{
  "n_layer": 19,
  "n_head": 4,
  "d_mlp": 640,
  "norm_place": "pre",
  "norm_eps": 1e-05,
  "positions": "learned",
  "bias": "all",
  "lr": 0.00207,
  "beta1": 0.9,
  "weight_decay": 0.15,
  "lr_head": 0.0133,
  "warmup_steps": 205,
  "steps": 3687,
  "dataset": "wikipedia_en"
}
MLP neurons of a small language model. Each row is named by its layer, matrix (up: input weights; down: output weights) and neuron, and shows model dimensions 0-127. Each number is 200 + 30 x the weight over its row's rms, rounded and kept within 0 to 999.
Before each neuron's rows, "fires after" lists the tokens most often just before its 100 highest values on Wikipedia text that the model never trained on.

fires after: "\n", ")", " was", " none", "  "
L14.up407,171,188,133,175,163,212,221,237,230,186,161,179,199,241,184,174,210,232,166,202,236,234,165,226,165,239,183,175,191,218,188,310,204,208,170,128,236,259,238,265,196,204,206,174,186,160,255,199,178,189,223,150,198,152,186,221,206,197,128,203,237,211,168,240,186,165,194,165,167,241,159,177,227,220,230,194,206,157,194,212,210,235,144,148,235,178,207,187,229,208,187,209,182,184,132,142,186,211,195,212,217,216,225,166,218,199,187,162,195,221,176,205,220,246,174,182,227,224,218,239,214,185,145,148,194,194,217,221
L14.down407,188,209,194,244,220,208,209,220,164,209,231,183,211,196,165,204,156,209,283,168,209,185,213,206,230,192,204,214,198,168,212,196,161,169,219,229,177,191,196,186,153,190,193,199,178,155,190,211,217,174,239,230,152,223,225,187,232,191,223,255,219,201,207,263,234,189,219,175,225,172,188,186,172,195,205,213,205,195,227,173,183,170,232,181,185,187,175,250,290,200,231,147,210,186,219,205,194,242,207,229,213,172,182,208,234,187,185,181,262,196,205,179,202,175,202,187,183,133,201,184,150,191,231,202,224,182,207,404

fires after: ".", "|", "\n", "\n\n", " |", "="
L8.up560,221,204,177,172,179,237,215,200,179,151,235,193,198,141,193,193,211,166,180,268,216,139,197,227,166,192,193,106,239,283,225,132,175,206,189,201,170,233,215,231,143,163,191,237,170,216,207,207,234,217,241,199,191,229,156,150,148,160,195,192,190,212,210,201,209,189,145,183,190,245,197,151,190,187,189,172,171,207,165,232,194,233,178,160,227,232,193,170,243,197,207,220,211,211,231,202,210,156,220,230,164,240,216,148,183,247,233,253,198,179,188,184,235,210,181,178,156,187,150,203,235,189,219,200,183,203,192,194
L8.down560,195,160,195,186,162,183,207,182,224,183,196,268,236,182,221,187,250,213,196,226,201,220,238,208,215,138,145,232,197,188,202,190,219,206,206,206,188,192,170,178,196,272,163,177,210,133,259,191,114,211,287,196,206,214,223,218,190,234,223,221,193,228,223,188,210,189,206,187,196,190,196,139,180,196,227,182,206,252,197,185,164,222,219,224,221,246,213,238,250,246,147,174,172,177,199,212,279,189,170,223,156,201,213,192,184,243,211,210,156,212,195,203,209,173,183,204,179,140,174,211,217,166,170,204,174,201,164,219

fires after: " |", " (", " 6", " 2", " 1"
L12.up165,226,230,220,134,201,220,182,187,187,154,164,194,218,171,219,185,176,132,249,175,237,229,191,217,223,165,197,232,180,218,258,220,224,224,179,256,200,213,291,194,270,223,193,197,196,231,184,206,220,267,229,168,222,164,184,194,158,205,217,181,214,161,172,210,258,198,226,197,134,215,256,146,169,161,192,177,194,212,196,166,211,158,197,231,199,173,200,207,237,163,138,148,163,177,224,231,232,182,252,140,137,188,198,203,236,203,199,242,163,200,217,196,194,232,196,176,209,195,189,199,171,200,134,183,227,216,206,215
L12.down165,142,199,246,247,174,189,152,146,199,202,192,259,129,220,161,184,183,226,215,167,196,215,204,233,224,259,179,191,160,172,232,206,183,227,232,250,177,185,197,205,214,194,207,195,184,179,216,183,203,216,180,184,216,202,226,201,226,158,191,222,227,259,193,186,195,164,171,227,232,149,236,177,188,205,212,218,207,240,198,218,237,194,181,238,188,200,155,237,211,160,180,233,180,276,243,203,196,186,220,193,191,193,190,182,198,247,251,141,192,230,252,198,212,202,149,175,196,141,196,225,203,205,179,214,224,273,213,218

fires after: " m", "{", " km", " sq", "ps"
L13.up326,168,139,247,217,243,207,188,216,167,197,174,224,202,235,182,148,186,156,230,186,176,189,180,257,161,231,211,212,224,187,191,181,193,235,190,260,293,210,188,207,171,196,160,192,211,185,193,178,189,217,128,181,205,223,188,196,220,183,192,188,231,136,223,189,240,166,170,234,159,197,189,196,228,223,129,187,299,152,171,172,231,187,147,192,167,203,171,232,215,178,180,209,227,175,158,208,228,194,187,174,231,206,159,188,240,185,171,210,220,156,221,171,264,212,239,165,203,266,179,179,235,218,128,200,159,224,200,195
L13.down326,213,267,234,184,177,172,228,139,196,217,226,249,208,178,208,199,210,196,213,167,252,233,191,174,195,174,164,207,179,202,221,229,203,158,179,154,225,250,151,235,182,214,214,171,186,225,190,205,129,193,208,155,212,212,232,216,182,221,218,179,181,194,165,229,209,241,216,138,236,244,220,212,209,158,141,202,152,161,217,158,169,198,194,208,228,201,215,146,91,225,169,240,204,208,205,202,197,237,257,188,140,158,179,213,205,192,191,161,239,179,234,189,114,168,190,203,223,249,182,208,197,229,188,202,213,185,199,269

fires after: ",", " (", "{", " were", "."
L15.up524,215,198,155,210,206,222,217,218,199,212,206,156,180,186,229,150,183,200,230,190,195,128,156,156,196,192,215,238,165,242,156,240,198,213,193,226,258,244,235,206,186,190,197,229,186,230,196,185,192,161,185,235,199,186,182,239,170,227,238,132,199,272,204,207,231,152,236,174,197,217,226,212,266,247,168,169,224,229,181,227,176,143,170,199,146,265,176,180,227,205,221,219,215,236,210,182,182,158,183,194,192,173,224,236,148,205,157,185,156,196,187,233,216,201,215,201,178,171,178,234,136,197,184,183,202,229,188,192
L15.down524,191,222,184,181,249,204,198,226,200,187,213,208,173,210,181,188,203,230,254,256,219,183,186,226,173,175,252,207,239,178,150,170,237,187,145,228,175,223,254,103,194,265,205,180,215,199,176,158,198,205,261,161,137,220,165,169,198,200,183,219,183,169,183,206,174,228,223,165,257,196,213,238,204,166,216,159,204,231,190,122,193,165,195,265,193,131,220,185,256,208,202,193,210,173,207,159,188,183,157,236,254,230,166,199,200,184,249,176,213,206,276,210,172,174,205,204,215,175,179,196,225,212,215,213,208,216,210,222

fires after: ",", "{", "%", " population", "ps", " |"
L14.up621,204,157,186,180,197,203,203,229,200,139,214,231,164,188,220,224,234,203,234,207,175,226,173,137,185,198,208,179,225,248,114,206,210,218,221,181,210,215,223,179,204,191,219,212,220,257,211,236,251,215,203,219,180,201,180,200,183,193,213,241,227,193,195,224,149,157,209,205,219,185,159,185,250,204,201,168,214,188,154,212,182,174,139,183,250,250,129,250,225,168,160,225,178,236,213,201,181,208,161,212,141,298,142,198,189,185,227,209,186,237,174,199,232,221,248,186,201,256,222,194,205,219,164,214,192,173,179,195
L14.down621,213,246,201,217,203,185,197,187,237,185,196,181,210,209,165,147,204,181,221,207,182,256,199,220,185,200,231,180,218,162,180,210,166,139,181,229,235,229,212,177,183,221,148,196,186,206,228,206,218,159,217,176,188,196,178,200,188,202,199,218,193,213,169,226,231,220,177,189,252,164,197,228,141,199,222,282,262,178,201,212,170,205,205,220,185,254,235,192,190,217,231,228,172,240,203,194,118,199,177,217,150,201,168,193,177,234,173,238,108,206,225,203,169,188,213,189,224,220,174,172,198,160,185,195,149,245,195,170

fires after: ",", "%", ")", "  "
L8.up175,201,155,193,231,150,170,195,195,144,157,215,216,244,166,218,241,198,194,211,221,276,218,201,193,252,142,173,189,226,198,208,210,175,223,204,168,190,183,210,244,152,197,235,185,239,173,225,192,220,219,219,179,210,177,185,193,139,269,183,214,197,152,240,177,198,154,269,208,193,233,183,164,213,241,197,195,246,183,187,181,189,211,182,186,169,208,198,222,235,170,207,193,214,145,173,237,169,166,209,197,177,168,216,222,186,231,137,169,247,249,195,230,187,181,207,185,200,213,156,208,250,213,203,209,184,209,178,214
L8.down175,204,197,188,155,149,167,129,212,208,207,209,243,266,138,211,216,186,185,265,148,183,190,151,154,188,210,166,182,123,210,211,183,236,196,212,199,156,210,182,213,199,218,243,222,223,171,256,178,185,165,156,220,188,207,177,216,277,213,173,212,255,194,216,166,184,197,201,160,177,199,237,198,202,196,120,197,181,195,191,143,202,176,211,132,202,206,195,200,240,202,210,219,214,194,214,214,158,263,179,206,215,199,237,226,211,180,193,201,130,187,198,175,218,211,227,169,212,194,212,189,222,196,182,215,244,211,230,219

fires after: " the", "|", " of"
L16.up337,175,222,196,260,204,218,195,221,204,176,165,147,226,208,185,157,239,202,161,197,202,113,205,228,263,237,208,196,234,193,210,174,229,188,214,181,184,186,146,194,223,156,201,222,225,268,236,156,175,161,176,157,266,141,198,180,157,185,193,166,231,183,217,202,220,205,207,196,156,238,232,240,171,224,198,169,157,191,211,197,196,228,163,243,199,191,204,240,217,212,147,247,205,228,180,224,301,192,228,160,170,136,228,228,199,215,241,204,175,164,214,217,209,209,162,170,170,176,140,224,190,175,211,219,187,227,179,194
L16.down337,232,219,160,140,240,223,219,209,246,225,212,165,209,186,190,202,192,153,167,236,236,250,213,170,208,194,265,218,241,185,208,185,222,189,120,184,200,193,212,165,208,216,209,158,166,177,203,172,249,235,278,186,189,135,179,194,171,239,194,172,259,223,207,219,230,208,164,158,195,216,192,219,242,252,177,203,156,166,185,139,198,170,201,192,198,252,165,194,222,191,237,172,256,248,167,225,193,213,185,197,164,248,195,157,190,196,218,257,184,209,204,227,184,215,187,235,207,201,195,159,167,246,246,235,181,209,193,158

fires after: " the", " |", "-", ":"
L14.up368,179,179,200,194,153,220,240,159,187,158,188,180,155,139,194,196,194,203,210,263,147,200,202,172,190,206,191,198,205,205,229,207,229,170,204,182,219,224,196,188,146,208,254,187,168,171,165,157,273,184,169,192,213,146,181,274,139,215,189,155,161,191,192,188,249,230,226,229,186,201,171,212,235,200,186,192,235,236,183,185,235,180,227,159,216,167,228,197,227,181,180,186,219,214,220,232,140,192,218,207,193,230,186,201,168,209,214,156,137,199,235,219,168,278,196,194,240,240,197,191,210,255,193,156,238,180,279,197
L14.down368,183,196,218,183,200,206,198,176,201,171,224,246,159,256,205,207,201,215,140,158,182,246,136,237,202,190,216,172,225,221,234,164,103,190,263,160,160,193,207,261,182,203,189,226,249,198,172,248,209,224,217,129,206,201,179,205,186,177,258,203,170,161,186,163,174,189,222,200,228,219,158,179,171,207,211,296,200,202,205,229,186,214,164,229,167,206,168,173,203,201,170,190,188,163,212,216,257,208,154,221,186,204,199,263,219,247,226,179,255,187,222,216,147,143,219,183,226,277,142,225,161,123,199,210,160,181,163,190

fires after: " |", " the", "=", " of", " The"
L7.up428,185,191,211,181,190,224,228,208,186,209,178,225,166,184,196,218,187,196,198,236,154,174,123,173,246,251,196,210,169,223,225,185,250,190,194,169,193,222,225,200,270,156,230,209,172,203,202,127,203,204,196,194,148,158,179,206,158,179,198,158,209,194,191,187,159,209,182,234,147,233,199,217,181,163,236,182,183,238,286,192,187,188,174,209,169,221,180,203,207,205,125,255,199,183,189,191,213,195,169,208,181,254,225,205,196,222,223,197,151,228,188,200,190,272,204,196,193,172,225,168,187,179,183,199,195,230,166,200
L7.down428,196,168,171,207,205,197,224,233,161,230,173,293,193,237,254,196,199,187,194,239,151,199,245,205,156,228,248,221,171,178,253,242,197,172,279,191,217,243,195,194,177,148,185,236,202,151,255,160,222,252,227,212,145,194,179,179,180,200,240,209,236,200,230,195,176,214,219,208,210,201,194,173,220,175,200,183,171,224,212,240,204,179,186,199,215,242,204,226,244,210,162,178,187,275,198,179,158,195,214,204,200,215,208,191,174,205,173,253,144,239,194,180,256,194,177,185,231,170,200,182,172,138,177,228,165,248,205,133

fires after: " ("
L8.up595,205,184,188,270,195,198,214,201,212,163,187,169,238,200,157,232,204,200,241,218,252,253,256,203,215,189,183,159,198,216,258,209,217,258,197,180,226,157,239,241,199,141,204,186,184,199,272,214,219,232,221,150,184,227,196,176,181,195,142,167,182,201,209,219,192,144,211,180,186,237,183,171,193,176,214,178,233,184,157,231,205,208,168,189,251,181,173,197,228,197,193,185,196,200,184,183,176,193,188,206,132,178,199,183,234,222,200,199,262,271,140,181,210,235,168,233,202,196,246,268,210,181,192,181,218,175,176,205
L8.down595,223,248,178,216,139,223,173,195,215,185,162,171,250,223,183,224,144,215,224,199,163,227,221,181,249,205,214,185,179,199,266,205,158,274,237,187,195,201,194,174,190,199,106,198,183,182,199,202,191,215,277,177,238,223,196,182,202,184,184,233,244,232,152,204,200,218,203,149,166,220,243,215,207,246,97,197,154,179,234,212,192,163,123,211,203,181,187,205,217,170,203,174,226,198,169,203,225,177,240,220,199,197,199,213,208,200,199,213,225,180,151,169,224,137,274,149,195,224,202,210,191,199,177,203,263,205,182,237

fires after: " (", ".", "\n\n", ","
L6.up569,220,222,183,228,136,189,167,170,225,122,177,249,233,201,246,135,212,185,241,284,245,171,225,213,242,180,232,217,228,224,230,228,216,254,223,213,270,179,238,235,209,230,197,176,183,223,205,180,231,215,225,193,223,217,187,196,115,170,216,170,192,186,174,190,195,152,226,169,181,213,201,187,188,202,231,191,152,213,178,182,193,187,174,144,196,185,196,182,233,210,210,189,205,211,176,157,185,98,234,173,216,221,206,208,251,221,168,165,188,185,195,189,186,188,177,221,220,180,196,200,190,206,226,214,171,218,177,206
L6.down569,214,172,231,173,244,206,140,211,193,218,166,236,216,160,142,199,196,178,257,138,166,212,147,203,191,217,159,175,217,102,179,175,216,226,176,181,140,241,178,166,236,169,253,224,241,162,214,211,196,180,198,215,180,158,176,221,259,239,185,204,150,187,242,182,187,216,203,210,211,206,177,218,219,210,156,190,213,212,176,170,186,149,209,208,195,176,175,255,240,229,210,211,209,189,199,186,197,297,244,214,166,201,233,191,219,196,225,193,173,190,165,170,200,193,238,185,189,227,164,188,159,186,186,195,249,207,187,254

fires after: "=", " age"
L10.up591,172,184,142,176,220,206,167,231,209,192,230,248,171,195,211,180,191,150,225,223,128,144,186,196,197,247,196,202,204,187,171,211,253,214,160,231,172,218,210,190,247,195,204,270,182,207,218,183,231,184,203,201,214,178,182,229,233,158,244,223,235,218,187,176,224,214,203,200,205,201,154,174,235,177,227,254,132,267,246,172,160,193,259,217,154,214,182,189,209,187,166,280,194,180,196,218,251,180,220,170,185,242,212,215,260,137,250,276,142,186,162,221,209,195,182,241,214,215,213,160,205,183,243,185,213,177,214,177
L10.down591,232,199,188,208,156,183,197,196,191,191,173,241,173,186,203,185,201,244,196,221,206,227,263,243,176,149,267,187,206,206,258,206,199,144,210,214,181,195,120,263,189,180,206,156,174,232,178,132,228,273,193,168,155,263,151,224,179,199,217,182,186,208,210,186,191,168,175,195,209,231,178,169,240,199,197,144,187,186,240,164,210,191,246,212,216,250,187,197,173,195,174,186,227,237,187,166,195,191,200,195,187,196,218,199,264,228,132,210,211,238,175,195,225,164,210,198,188,216,148,175,187,199,192,147,260,248,227,188

fires after: " to", " can", " would"
L3.up477,179,214,185,238,198,194,260,191,224,179,174,185,213,176,191,206,216,223,185,235,226,202,158,212,234,186,214,212,227,258,177,217,204,161,211,201,182,233,221,266,199,191,168,198,176,252,179,169,149,180,139,171,214,166,207,237,171,184,236,189,180,251,192,178,183,199,187,215,192,189,245,213,218,200,245,160,160,198,234,212,234,181,254,211,173,210,176,166,237,201,198,165,204,198,185,194,174,180,159,138,227,250,218,231,247,247,222,172,192,176,216,204,199,199,145,261,165,219,222,193,247,191,151,213,195,187,233,191
L3.down477,188,164,259,214,228,204,174,185,192,214,209,202,241,214,191,194,237,157,200,164,178,144,181,213,229,157,199,162,139,173,220,217,218,208,157,234,155,196,185,271,216,228,189,213,235,194,167,271,142,143,200,170,230,196,270,238,183,211,251,256,209,208,245,203,170,239,212,217,221,198,191,204,242,221,216,177,139,213,156,218,211,203,205,221,211,170,231,245,165,217,183,215,148,209,221,210,191,180,214,171,189,147,189,196,209,269,169,198,204,142,222,195,215,164,168,180,185,233,202,212,216,209,183,235,192,188,317,226

fires after: "-", ".", " (", "\n\n", " co"
L16.up237,196,207,187,198,219,235,214,235,230,205,195,218,186,211,238,244,190,236,202,190,220,265,229,203,140,210,184,207,212,209,201,177,182,194,194,212,245,129,208,267,215,184,204,189,206,213,231,218,241,242,179,186,166,166,158,217,206,192,202,138,196,194,193,238,217,210,164,213,196,223,175,187,239,178,167,254,225,175,179,208,189,236,167,181,225,271,211,168,205,217,221,280,209,238,156,168,157,238,203,220,207,237,216,170,176,251,172,223,138,215,194,197,217,219,170,178,147,149,215,209,169,177,228,150,184,186,203,188
L16.down237,171,224,187,264,233,183,228,186,194,197,178,192,216,250,108,223,194,166,194,202,192,179,169,236,228,190,220,197,281,195,161,186,187,216,199,235,189,189,155,144,199,161,217,192,150,254,236,183,195,217,208,209,232,206,143,204,217,200,222,238,226,189,196,246,176,219,176,201,252,224,212,208,173,210,210,179,189,208,181,186,178,187,229,173,202,134,189,202,212,166,243,189,185,195,193,198,184,199,210,244,211,201,234,229,216,219,194,210,177,182,272,199,230,161,217,159,238,176,180,178,222,195,214,185,209,175,193,155

fires after: " in", ":", " at", " the", " to"
L12.up209,158,173,204,210,205,196,197,197,209,181,158,219,170,197,192,207,250,191,266,245,145,159,199,178,190,191,196,200,234,189,190,162,207,185,187,204,229,221,264,161,228,177,194,219,239,119,246,188,226,178,192,259,204,127,191,256,202,193,227,172,232,214,234,153,201,212,234,235,195,225,215,152,193,201,205,172,210,149,213,212,224,207,186,201,223,193,224,216,205,205,186,199,201,129,179,200,117,217,227,213,211,259,188,188,233,183,202,172,151,197,203,191,204,216,202,211,191,158,252,201,215,199,222,178,193,211,211,180
L12.down209,236,215,176,145,221,211,191,212,201,201,188,258,212,209,205,195,235,192,200,161,177,223,200,173,181,234,203,174,166,165,186,177,237,200,183,201,217,163,142,183,204,203,218,264,192,277,169,205,226,231,176,223,158,255,256,188,181,208,217,194,153,190,212,197,221,245,178,201,190,165,183,191,243,173,189,164,219,208,175,195,171,196,205,208,186,175,131,194,134,213,185,242,129,231,233,222,229,205,245,182,202,207,231,242,230,207,194,179,139,206,226,211,211,189,212,217,253,263,135,238,196,259,200,164,192,157,207,248

fires after: " |", " cons", " pre", " For", " under", "."
L15.up342,231,214,190,231,131,169,196,185,228,203,240,216,205,197,202,186,192,204,173,244,153,133,175,186,193,195,165,189,251,266,233,201,229,192,186,221,186,206,255,195,191,205,201,184,217,225,204,237,249,141,178,231,167,229,217,196,200,136,225,198,202,203,146,149,182,230,161,222,164,182,153,199,175,135,201,224,133,266,202,209,168,194,223,189,150,196,156,199,212,185,215,184,170,236,238,199,256,152,167,201,261,221,252,184,218,245,225,236,133,242,199,189,226,228,193,224,171,194,190,190,210,174,175,175,200,206,233,167
L15.down342,213,157,192,185,234,201,231,206,250,248,170,191,163,176,201,187,230,187,225,161,199,209,212,181,164,180,211,201,189,206,255,195,231,264,204,222,227,171,163,192,200,176,177,210,202,243,140,184,151,231,244,180,256,180,231,199,163,282,217,194,205,176,176,171,201,172,228,196,193,159,280,233,208,197,193,158,195,158,185,180,237,204,154,190,221,239,202,217,260,193,201,214,174,243,158,161,166,169,200,225,160,194,147,207,179,161,191,208,238,204,190,205,206,167,241,183,133,203,175,287,184,255,201,208,225,231,200,190

fires after: " |", "|", "-", "\n", "N"
L16.up526,252,236,186,266,213,205,172,205,186,177,202,245,181,167,238,203,234,225,208,275,202,170,166,191,243,257,248,218,202,199,148,207,204,173,224,172,242,241,208,171,231,249,171,229,137,221,154,231,162,220,168,233,217,235,192,220,160,220,198,206,203,157,234,203,150,228,196,193,188,235,204,171,229,180,225,200,222,188,132,216,202,159,198,217,200,186,189,170,224,179,232,214,238,191,194,221,198,192,236,182,174,208,178,175,176,202,202,202,163,159,222,198,208,291,225,193,203,247,179,174,244,214,210,223,206,203,161,180
L16.down526,163,158,150,159,223,205,215,208,201,216,218,196,152,223,183,198,177,175,179,138,202,226,211,243,153,166,197,206,196,237,229,196,199,209,191,228,142,212,179,189,207,120,186,218,209,162,207,225,254,192,254,149,206,188,276,172,201,158,221,170,208,236,142,218,219,198,184,263,176,177,207,191,172,197,138,211,195,241,186,203,214,198,196,202,228,187,205,188,235,211,190,251,170,209,249,148,222,166,201,191,232,213,197,193,218,250,189,178,233,180,186,259,196,180,188,201,172,193,151,293,153,169,206,177,208,192,215,167

fires after: " |", ",", "'", " E", " G"
L14.up147,271,216,212,172,233,202,166,206,191,203,248,144,163,185,212,262,220,215,164,203,214,236,186,137,215,199,183,185,215,184,196,200,211,218,177,229,175,214,234,252,169,171,207,243,204,178,181,181,204,180,212,232,212,192,168,194,190,225,155,194,233,203,175,188,209,213,201,232,196,206,127,139,217,205,234,238,196,224,213,190,184,139,188,189,167,185,168,251,215,166,164,235,194,145,233,300,237,217,203,233,250,170,259,159,217,197,178,219,177,182,163,204,224,245,212,134,155,182,224,182,232,190,183,211,206,206,168,174
L14.down147,218,207,137,230,234,231,198,190,165,215,146,204,196,190,210,200,214,242,246,215,242,258,135,217,190,197,212,172,172,145,247,212,212,174,187,182,236,193,222,193,225,182,178,222,181,193,208,197,235,230,160,207,197,167,211,188,194,239,183,179,192,170,177,205,186,200,203,231,184,180,212,181,221,141,184,146,233,163,156,223,250,201,206,196,158,225,161,158,115,163,194,214,189,250,223,173,144,205,193,211,188,264,193,234,162,220,195,151,170,184,210,250,172,167,155,185,189,250,201,219,248,248,219,192,201,196,179,268

fires after: " the", " a", " his", " opp", "s", "="
L15.up107,160,245,188,166,188,219,183,259,150,161,195,168,220,243,212,277,202,176,154,187,190,173,176,229,208,181,232,244,178,261,194,146,201,167,253,154,226,238,234,268,199,187,213,206,238,180,220,193,185,204,171,183,225,246,199,221,199,148,177,210,169,177,218,206,222,170,197,205,165,217,255,201,226,196,185,194,172,260,212,175,186,202,139,259,161,172,200,188,220,219,198,203,217,225,210,215,284,242,221,205,212,198,202,188,201,199,201,203,113,137,187,219,189,267,141,167,188,166,200,217,170,195,142,200,175,150,175,188
L15.down107,226,194,231,208,248,139,191,186,215,158,206,219,180,205,262,138,207,197,187,210,193,199,255,162,237,221,209,210,209,171,205,230,212,190,131,225,203,256,185,170,244,203,150,178,237,188,187,229,166,192,169,181,189,198,181,186,191,215,136,223,224,211,187,196,139,202,164,239,213,217,192,219,227,211,206,204,148,197,163,265,202,247,233,177,216,184,207,202,106,197,175,213,197,199,166,267,198,188,136,151,170,248,219,221,246,193,276,177,191,174,185,214,219,174,251,195,232,200,217,186,211,165,174,244,159,226,233,148

fires after: "|", " |", " •", " at", "00"
L15.up139,155,205,250,221,217,193,255,220,166,185,220,181,183,200,254,181,214,244,154,256,261,235,209,204,204,203,243,180,184,222,182,163,191,145,220,168,196,184,172,184,178,194,199,255,166,231,244,210,171,163,202,228,180,209,189,253,166,236,202,197,205,190,202,224,216,190,157,196,221,210,153,179,250,242,215,182,210,182,201,206,234,213,289,213,216,163,185,277,217,135,225,176,203,176,195,213,237,226,167,180,162,213,175,192,216,156,185,202,172,208,230,244,186,201,176,203,201,222,156,232,222,179,238,238,219,144,216,167
L15.down139,193,137,205,199,159,193,205,124,246,272,215,211,223,230,201,177,175,188,198,197,266,119,211,193,188,176,200,175,221,207,168,211,246,178,175,164,201,230,138,185,204,181,184,169,209,179,185,225,239,164,203,178,178,132,229,217,195,186,177,203,183,212,211,218,215,257,221,263,205,212,201,201,154,223,241,196,182,155,180,185,227,195,170,226,189,144,154,170,191,227,189,200,180,190,161,221,234,159,189,251,234,174,266,193,221,220,226,171,208,208,212,188,177,224,168,238,215,237,177,198,236,158,187,195,222,196,188,225

fires after: "-", ".", " •", " or", " Population", " ("
L15.up287,212,157,190,177,169,205,237,203,219,172,220,180,258,239,208,184,242,154,188,208,264,211,212,204,183,201,220,211,211,235,224,191,225,171,175,200,190,223,191,187,212,191,263,225,189,207,200,174,254,176,155,234,120,207,174,179,135,151,155,179,204,175,217,251,229,219,151,205,226,206,177,209,145,169,191,161,148,160,190,151,170,229,187,163,151,219,176,180,227,215,197,234,206,243,174,160,198,194,178,176,199,223,213,161,194,214,227,184,185,214,168,211,203,167,167,200,171,217,153,274,232,203,227,184,193,214,171,213
L15.down287,220,198,204,257,230,210,201,218,239,161,219,239,199,221,231,161,180,216,203,129,134,199,198,283,239,182,204,294,146,173,188,226,153,168,238,177,238,179,212,186,225,235,180,193,235,207,120,153,187,200,228,245,255,205,135,190,213,212,189,218,259,233,214,166,182,195,210,164,186,194,203,147,183,240,236,226,225,221,187,157,206,232,188,240,213,221,215,211,245,205,232,187,227,200,257,228,201,188,199,177,206,165,163,216,189,173,190,211,184,199,224,194,224,183,181,179,216,179,231,160,243,215,183,137,219,164,184,240

fires after: ";", "CE", "ti"
L15.up455,207,192,209,212,178,178,198,207,212,185,236,223,196,237,200,143,194,195,221,210,234,219,225,171,150,215,186,157,179,176,205,149,207,256,138,172,230,219,186,228,219,193,225,212,256,196,151,248,179,180,188,277,228,239,172,198,169,176,134,185,232,162,222,209,196,187,230,231,201,163,203,132,165,221,223,232,235,226,203,158,149,245,226,200,211,188,175,144,220,136,191,215,189,204,204,230,255,198,191,208,173,230,195,237,205,208,190,232,194,223,189,224,170,212,234,179,176,183,258,171,213,228,220,152,237,196,222,192
L15.down455,155,231,176,170,203,200,191,199,200,200,213,174,133,194,136,275,201,203,230,165,240,210,196,269,174,184,207,232,202,187,191,216,196,189,157,239,226,218,172,163,183,218,196,181,193,206,178,175,194,217,225,179,154,185,200,177,177,218,185,262,167,152,153,225,217,188,220,194,223,228,204,227,237,214,238,209,237,195,138,221,189,212,211,238,221,163,228,212,233,227,164,168,148,233,179,217,196,143,243,163,168,233,158,180,231,230,218,174,182,198,160,160,185,221,182,252,187,188,239,230,162,275,182,239,170,230,179,142

fires after: "2", " 3", " 2", "8", " 4", "1"
L14.up547,173,255,196,171,220,251,286,226,179,197,168,183,177,172,183,184,205,159,221,166,169,261,136,199,219,201,216,155,208,200,219,192,199,175,182,189,185,201,168,188,193,178,189,226,245,178,186,205,185,190,161,201,189,183,172,211,166,243,197,204,242,181,202,204,254,194,208,210,205,276,192,177,235,228,210,177,214,191,201,242,226,233,219,215,227,196,142,199,210,142,211,182,191,165,137,172,191,197,197,226,164,263,171,192,259,167,191,211,207,185,205,229,151,190,206,187,165,209,265,183,194,183,250,199,208,191,221,173
L14.down547,201,255,195,177,247,135,210,182,180,181,214,180,213,193,263,171,173,221,229,134,221,221,217,182,255,185,219,220,132,186,158,211,215,194,181,245,164,207,194,206,164,205,219,255,197,207,161,220,157,264,209,206,246,198,156,222,174,177,273,235,201,178,144,220,138,148,166,203,241,184,214,199,208,198,172,208,178,197,207,159,174,195,229,200,180,215,205,183,217,218,204,221,176,151,221,195,150,142,210,204,186,167,149,218,152,172,199,194,201,174,234,156,214,91,246,226,201,229,231,262,224,231,208,238,136,235,186,255

fires after: " the", " in", " a", " to", " at"
L15.up323,165,222,203,211,195,226,142,198,180,155,199,190,169,235,211,208,228,163,201,221,176,208,159,201,213,284,220,201,198,218,245,168,162,216,189,226,218,189,167,158,195,152,159,284,234,184,188,172,155,204,217,229,285,159,186,217,167,137,204,208,210,170,226,158,176,209,203,243,140,200,257,182,191,184,205,209,197,208,234,158,211,218,142,264,201,225,197,193,225,167,140,210,248,164,162,203,183,164,296,159,221,177,214,206,236,186,181,184,118,177,218,201,202,259,200,131,234,188,200,223,188,213,174,195,195,197,210,177
L15.down323,173,225,200,200,232,165,214,215,200,213,163,266,164,161,220,148,209,202,195,204,156,194,221,183,243,217,230,218,196,149,191,196,222,223,130,192,185,256,198,152,226,158,186,184,186,159,154,153,187,225,192,188,193,169,119,220,185,201,145,149,279,255,226,173,180,208,169,236,217,215,197,242,196,233,202,250,175,198,198,225,176,214,213,205,232,171,191,168,136,203,259,228,190,240,188,222,155,179,221,187,222,231,187,181,174,178,250,196,203,219,210,274,183,186,210,229,208,257,213,205,194,150,192,216,156,208,183,144